Weights of a small transformer language model.
Size: width 256, 4 heads of 64, MLP 704 SwiGLU, 13.3M parameters.
Architecture: RMSNorm before each block, tied embeddings.
MLP neurons of a small language model. Each row is named by its layer, matrix (down: output weights) and neuron, and shows model dimensions 128-255. Each number is 128 + 24 x the weight over its row's rms, rounded and kept within 0 to 255. Numbers have three digits each. A neuron's up and down rows have the sign that makes its largest values positive.
A block is one neuron, or neurons of one layer that tend to fire together. After each block is what it responds to, as a language model described it from the Wikipedia text at the highest values.

L4.down191:112140132096105142127130176084073170142129112146095116115105143123125113105064123116133080138174119133077131080119119112147151125112145114113119135119102131100134183124098104159146149113109130106102136125108123095133080104135144088102175145121142092150125137085084103129140095093097116123166099105139115153099116121132124163139100119149110109102147166136131150130102131161140166070090
L4.down377:103101117154147129116158167090105143128116140113126110139133144147106125105113151139103098104049150124184102150085129121113127127136157128106159153151160158125134124126188128127149070141138108124140130094104105154099097151142139129141068114092087161163148104124120134096153138126129150118107125120145140131132134132100142086129154110098117118135119187157123128107106099123130141168149
L4.down616:144127087112104153154130135113107124132135116155148142170134173128106146117119120147045126132121120123148188132105092082083124105165140131103104114142137151161104118148181121095089110124148099149106138165106141134156145103141120129126119119157116170175163135109084102167117169118136150146101104127127132110115133144080116107130072120065125140142159143142151103071108148077123107158137
L4.down666:162133145075139139156066145091135116122122138168116129102082135135077152099157120122110137153115068126121133115136143132109131150117102108126172143120113121121125147168118068159077134102112130134128079130125129120099094120088188142152141153127147127103128124126123127155099144108138144141113134102143127110121102121089111102111136116122124119089100148097129104143106107133138149155103
Responds to: Markdown table separator dashes. Hyphen tokens inside the |---|---| separator row under Wikipedia table headers, usually the middle dash of a cell; weakly, compound hyphens like tea-party, Runner-up.

L4.down52:106143150175178120061057103155128126164126124114118084166131108147153120134145151146162134104140172130118139149153145115129134114105138130146098151096108138126144118086132149114138089141118126120102126114141142146134113112112170120131091109148090098169146077146142118135079084121158127119070118163101075123100136145096102102112120179183156120114152143164137109120105140170137113156170
L4.down88:158092154147115163107187151160133143137129172122117112073125118114149155140114119119127164148112122153136126192166082100094137158118118160145161182096148144161115124115127085112145169113138150120042099129108101119131137111148082154108128134131131125151188112131169188129125129096136131169120112107116138148178143127125141093105134141138093149108130147127146138122125149142132167130107
L4.down506:164093163154120144169111149111069137129172151108115108182141130116147132116168098158111111096128161139140108075104115121080118137145111145082109144109134105133161142133184163098128133115138131120118147083131140168090131134140087135108138143070139153150139087134120099113097127151104140124113167138127104089134101085142164151079093123120171134113108141140135143153091128144142149110114
L4.down689:120151139143174128131117102151143171125160127171153162139111167130158180182136152100091131143120108129153143158130149148105097101125132150136134116116108066106145078133176089122136113127132087152114151109195152136087130137096147136181104142113125098097062125082133133120121134128117121128117180159123108090108130111121145146114100087130127104143127108143134128116160171147105120148100
Responds to: Clause-continuing function words. Function words opening a continuation after a comma, mainly also, such, to, after, as in ", also known as", ", such as", "continued to".

L11.down373:117141099135154159103139155082091135191116122105124120155137161103130107173117116138114107057092170108159103149107108134142125134086106148143077110141107116101139125093129101122148156115146128143120168092125105130047115140125147105135120131122143101118107124079120109118151107166105163146100139194153118124128141103157156133148119124170101146150115092113168107142156143104138129105150
Responds to: Sports text, table dashes. Mostly the middle dash of Markdown table separator rows (|---|) in sports tables, plus "to" after failed or managed in footballer bios.

L11.down283:101123152128141085139107076126155160077120085138156165114114121132123164092093110131174133145149129101131123142134090119140129102132096138107124143139138120145102120079126117105154105142124152138172105117112130138115054106154100088136124117140135159147151112128125124175123114134172121064128123125137113168134150129120127132092095100147113103075129141122122146072124101087130166134155
Responds to: Alternate-name and section markers. Tokens that start an aside or new section in Wikipedia leads, such as "( born", ", also/commonly known as", and the "See" in "==See also==" headings.

L8.down156:142137138111132120112131114104139113093126160098093170132105110152167121131159138101137132156158109133123085124158085144125138129146114092081189086124112162142103059131099127112128129116147128112102149146058104136169128114114144154117128151147145074160114122100143080124100124112149072133144107152137107104169097123112091152114152122095133112112141171109113090129080117108173137163098
L8.down226:111111116180171133120117097120095127138144128155136106126112140137143112105123175124078123160180119101126143158111120140188141136130134178167116100129137117159102114193128154111132143117152114091157168140137157135150099117127107101101122127125139143142084114142158117120151101163078126125082099164120095102178142121155139143146129136137139114122121120107117094125102116138120133094122
L8.down290:111142135099121082144109144147152130131161122089107099130109132097152088117132160166153133146117201129121108135085107141129143101135119130143128127118149136135117122089172108158086149107136141126139184162119122108130098136159122095143118155138121100122121131165152133102091154107141118131136126128151101149147128128173143090121150116121099132098114107067145125121139120157118134093135
L8.down319:115152107115156157137113154116161146124156168145119157113105134102111123141089127117097129100058152145095148175129179169130132142126146151150168117139165135123112153131174175128109115148146123166103126162128128128087105118124113114114168121155117135090124115138124156149129151094112130145140128142130174150148091096143119094103188085159126166149126109137138163125128119077116146108119
L8.down337:119131105132144111127119130093124164120178085077148155143146132127171132119139142130113130090105089096125149157175112101146147163146156142120162142164136156116115148161132150144162153150165120149110108128114123149144109150122078121137114126162097141162121152128137136146098138133151096127112095153098141111128095099120097124135145090142125106121152183085119121144131142088154156122109
L8.down392:128088105143056121133112142088130099116129107122161165138105120126117104121107166117138151133129145095109114172087164152113150113122134151152095117148127103124107151119094128150152153096134151162143130111122109125140158056128171146109117102082121122111136099164124096148091112079116115156084126078158150112152160145094093104123116123129100162088169090134119129153151125111104121118122
L8.down413:108151152132064159135096113127092108152131128112136145136124144140110153132131106105112161137093121174093164132139147124171089168092124116134096169168142166126144056136129128143154127167136124106153144071157132146138117117104136171121089178104127130121093090150124108143119091159142118117111116138142132112123176125146130164102130114138090151152125136148124104120109100113153143138115
L8.down480:121075147118189140117088137070146135093135122130118115143145153135092107092138147115125122142124127100123143117145106099123125143157147132140120132158127091132115145142135190120123132122174100138108122103095140147110167107155127150125116121123115096150160117139138128167168109115143077137124167114093121082124157131106161107116112136098141144126134127139155138114087163146160144139137
L8.down485:132155112144125088116164129078090129081110150135161152159095121122131096096143164120128149142065094111172152125118140138122152152086086078090121110161147148112127103125162144137132113153124162114091131161115119140074104147138124121093151136088134141107135135136167090123124121107112094156121115105089119135100146089117147140102147153170116131108145123117142149119131134106159091121117
L8.down492:137124084152122088124156145110113173090085137137128147170120122091149117114119123116124122135095107146172094128152127100134118118101083120105120145126143130086130160122118134172133144123133152171139123133112156107061127087121092111174144106104107126101149149084146159140120134150133106135165139135112103111166112122128090130154143143116167107127156147123131094091090087154109196135117
L8.down521:169126160114124125134114140117119113145137105143133126069120161110114160142135148186094150125081146149131135129110147139115096119121128079122164145152133139149152119122134104163166097136135130200184088138142164108135140104169124058145135149183137140105135121099132134134113117122103178095141090162095093112137123144126129119092128167131132160074112168150130113108076153128152133159112
L8.down538:140166118055152141115138156155122154107121114120142099146148133104152129134109107166130091128107126123153127126131109158157149141118144095132084147121154124139060113123150138079139153128130091166169146111091113129085168124103090118169096087163106096118087096086144137119138105122121153123144091157101085117109127117154088126130116114131138098140137102105110111107145109091165174110124
L8.down599:153126102082131103120119163097088196133148117136148172134083159125116122134115131140132126144062166098163123062070141136115105124160112087079124136137142132140095147151135103139132144085132114101167138120116116114099092119148157143135114110128132117120164122131134107099159105163137116108121111141152167144135150122140112125098137183119118145116148106109120136131061108149161129120115
L8.down627:119091159164090134093127134124144117153106136145125134121125094108127139146155123117126115138068123089093150137103114155084129126145118130115152132173150139141161137105130127134136159124088136132134114118161191131145140102106129088151072114151082121150131140120119091118126113096153139113124134122113067122120172111131092105123160164102120128147125158130121164095187160131156125111120
L8.down630:094150149117111094133119097105104080116135093142154130145108134125118093137101159128144123156126120108115129120141138127127141127125123100174101135144103137183094163079145101119133142092126160139180103145131116102130150120105112139187119127106150122108099141117111144143093104128122161083123133132086160078142123123105147122109159120130124092118136119148155105130109129144078108138155
L8.down638:112123158135124131103105134107159131155134088121136108099123163114104119162189122092110099102143098093106128129161154125144117107143141138152144073153100161154110150098108149129101119110158120123110159149185105147140083145133145147100118091116119107094130133120082134154113111156142137135157105171149106124139170099080150096173107107135124182101153174137121140129110124120120168109149
Responds to: Markdown table separator dashes. Hyphen tokens in the |---| separator row under markdown table headers, mostly the middle dash, plus the hyphen in Runner-up.

L8.down3:164115091122148140105149091123132137132117129134147140159133148124119129082149160127117171122117106137107135151126142107142105131122118138102136116109128134102125139109155136116166141122108124106122136117158105138161127149128094148110137164154113142131128194177121106096111131132161151125118092170121137151123101144115127108118110086138135104132157186126150114115124144105118154128129
L8.down9:132122091133109069153184138127102097127166137162094102145119177140117086183150158152107164152135141083136126084092110111129125109114143142107157155133101140131139138079108170188122111090158112134145147146111103148162117113166107110133097113120129145140136115108125142124093086152126117118116122146117148116136162123111131140105118111100133141155134141164112123156111150163180143161131
L8.down145:076151094110090139095103062094138146129113107155108141187121089094160102118129139121125129130128140150199132159094132144080081081143126155123130094124164139112191117098116122096121131120163118096162144158154109138102139105142116122184141127174130119139132079101106166120133100112146144137129139125099154075123081132151139133097132129167146145164112117147157141116160125103110112128145
L8.down229:157132168112082101132111088147097147107107132126151157104135155131164140097128172129078177098148087099076143124094116186115147126132089120094108131108104123130131113117106146147138081146116109111138151125118136134131083122138068099131162147111159132140107116132124152144069126153073124111162128156143118129130131142128143138108097141157144121125151135146152111164150139169150129151159
L8.down239:091156080140095107105101150118080068119155127129128104135077168160089126122110146118123096150122131136130131130108099112132146105101130134162135146140172093154139092146149156126151115118125184118155135181086121147147093152121132140114136094125128110163149127132157124127101127140158138170124131149150134127123116148153133104125148114143169132144147123130104127146123147131187112083166
L8.down326:115102140126161130177139108144120165120073129139209135112124109166151119133145160142148137164050096115103098096130108165117173126129141134153134152142095141142125108137137105136131098109141127105148121114168119107180142158128123115139091138106165143179151146117135084114125087171120128142124123156138068150137121119144115163114099124055170085164141106115115107109129121131099109146114
L8.down362:154160125139121142095139164134115165113128114124160129114141127127171167100166180122069116144151086143123129133054111144120157154148176129140104177166149139128140108125060144154114086110163121151129144135110143091102117145148133089179167180136133122121112140124088126137133125126125151107130179176120104130143125095141139098112128118114118106119098139141147158131142151091117133143091
L8.down380:113114078134093152107126109100117141159162101163165092129144103138121157097142148146123137138183142121172152139110129071135125126174138137079112117145141136109103103181153150111130122117105146120127110132192138134166129150141130141164106097117119116129154135161104131107114102124100180088137146126119111121125126104129125158079101137127082149101140136096149106162163132148147105112097
L8.down390:152144122104149134113086128136110146154169133151142145133155096094155150153120075155159149142079172121135160106108164131119171167103143148092164123108116117118101119150096089117094137142097122186135119108105152141179131084103152133133103160102127133116104118126134127122110136132093121126123129123109144162125116137177133094102140142147122108118125122093126119105135132119155150087093
L8.down486:125118161097127135163095137131119133083127122115112142142139120086132116118154179080142161146130144133094139160127115122176155139151108112129127113102091123151130135134143117115112118147106068113151111146119153140098110142115172125124093131115135138126119137090107172114084107144131169162123102132140116115140109114152114130098133152139115071136163141101129104108166136115116138139177
L8.down514:102097119141128078121148105106149115139123133149094081153095129112161133107144145111088148154129120123117061115135099112134089132125112148152148061136101117137153161132104117135110183157144182094114135125161136094161105142120131147100159174125112139150095111096143182088149114158079148111138087131131122070139140124134127137083083093129138177094095089148112181140125118159170139144116
L8.down515:076138128108121114155122130137147138167137135113128148151101101145147113108158109171125149107141152110109111079144147152128129109145145168156133131113117136104124136130118115090147114125148118095117100111161113123221092092130115143150123098139124120108151143135135089086180093104134136111185137136158160148142133140140146187148129141147133055149133149104118136109167111117088094112099
L8.down545:148135127124107135141093125173084119107110128095124100101120158098102113089129099090135121141123102103135114113077136085121087116128138095129115159103161139139133114062132165141136113134158116134090139093128122135100151131124096139121123084089090135149137131146104107117119144143191144134144162102126092140108153130122124171148098159107181151100134097128121105117100158148061134168159
L8.down613:141129158098147199106093153112135144138134165120137107130115145143148096120156116112107162120127091089104107106139143115159138133109131183122100102147145096128129108136111138137102128125155141137146143084156126139138138165168142165125135138144122146123189171164191109126183124090152164161139119065130184099132126139138096128098146129131110124178128099083131149150126118143066148149174
L8.down635:125141150143126118147111101118129125143126114093120112148150101141169135133085107148120121103121127110121131125142157093127105132133089140103154164165144091132130154105149122146103147086154123099136125123138096146072155150118054159133136171151130134145078124106106174134092155181112113117078126089084112154104136073132143130144128106140092123161127161133139099125092109147089181157125
L8.down644:138113139149166135112114138135151111143122116131121085130109151143136130150117122155086154079141089143140144131119170098084139139160126126128124104115154117108138120146163119081113077119094134123147137142136156166071106105112118138179140088100121092093139094127188145098108173115157138149159133154122134141113145097092147156126159101150173108138105114130151153164143143153140134144132
Responds to: Naming cues before a term. Words that immediately precede a name, alias or example, such as "also known" (as), "abbreviated", "called", "named", "such" (as), plus "Genus:" and "No.".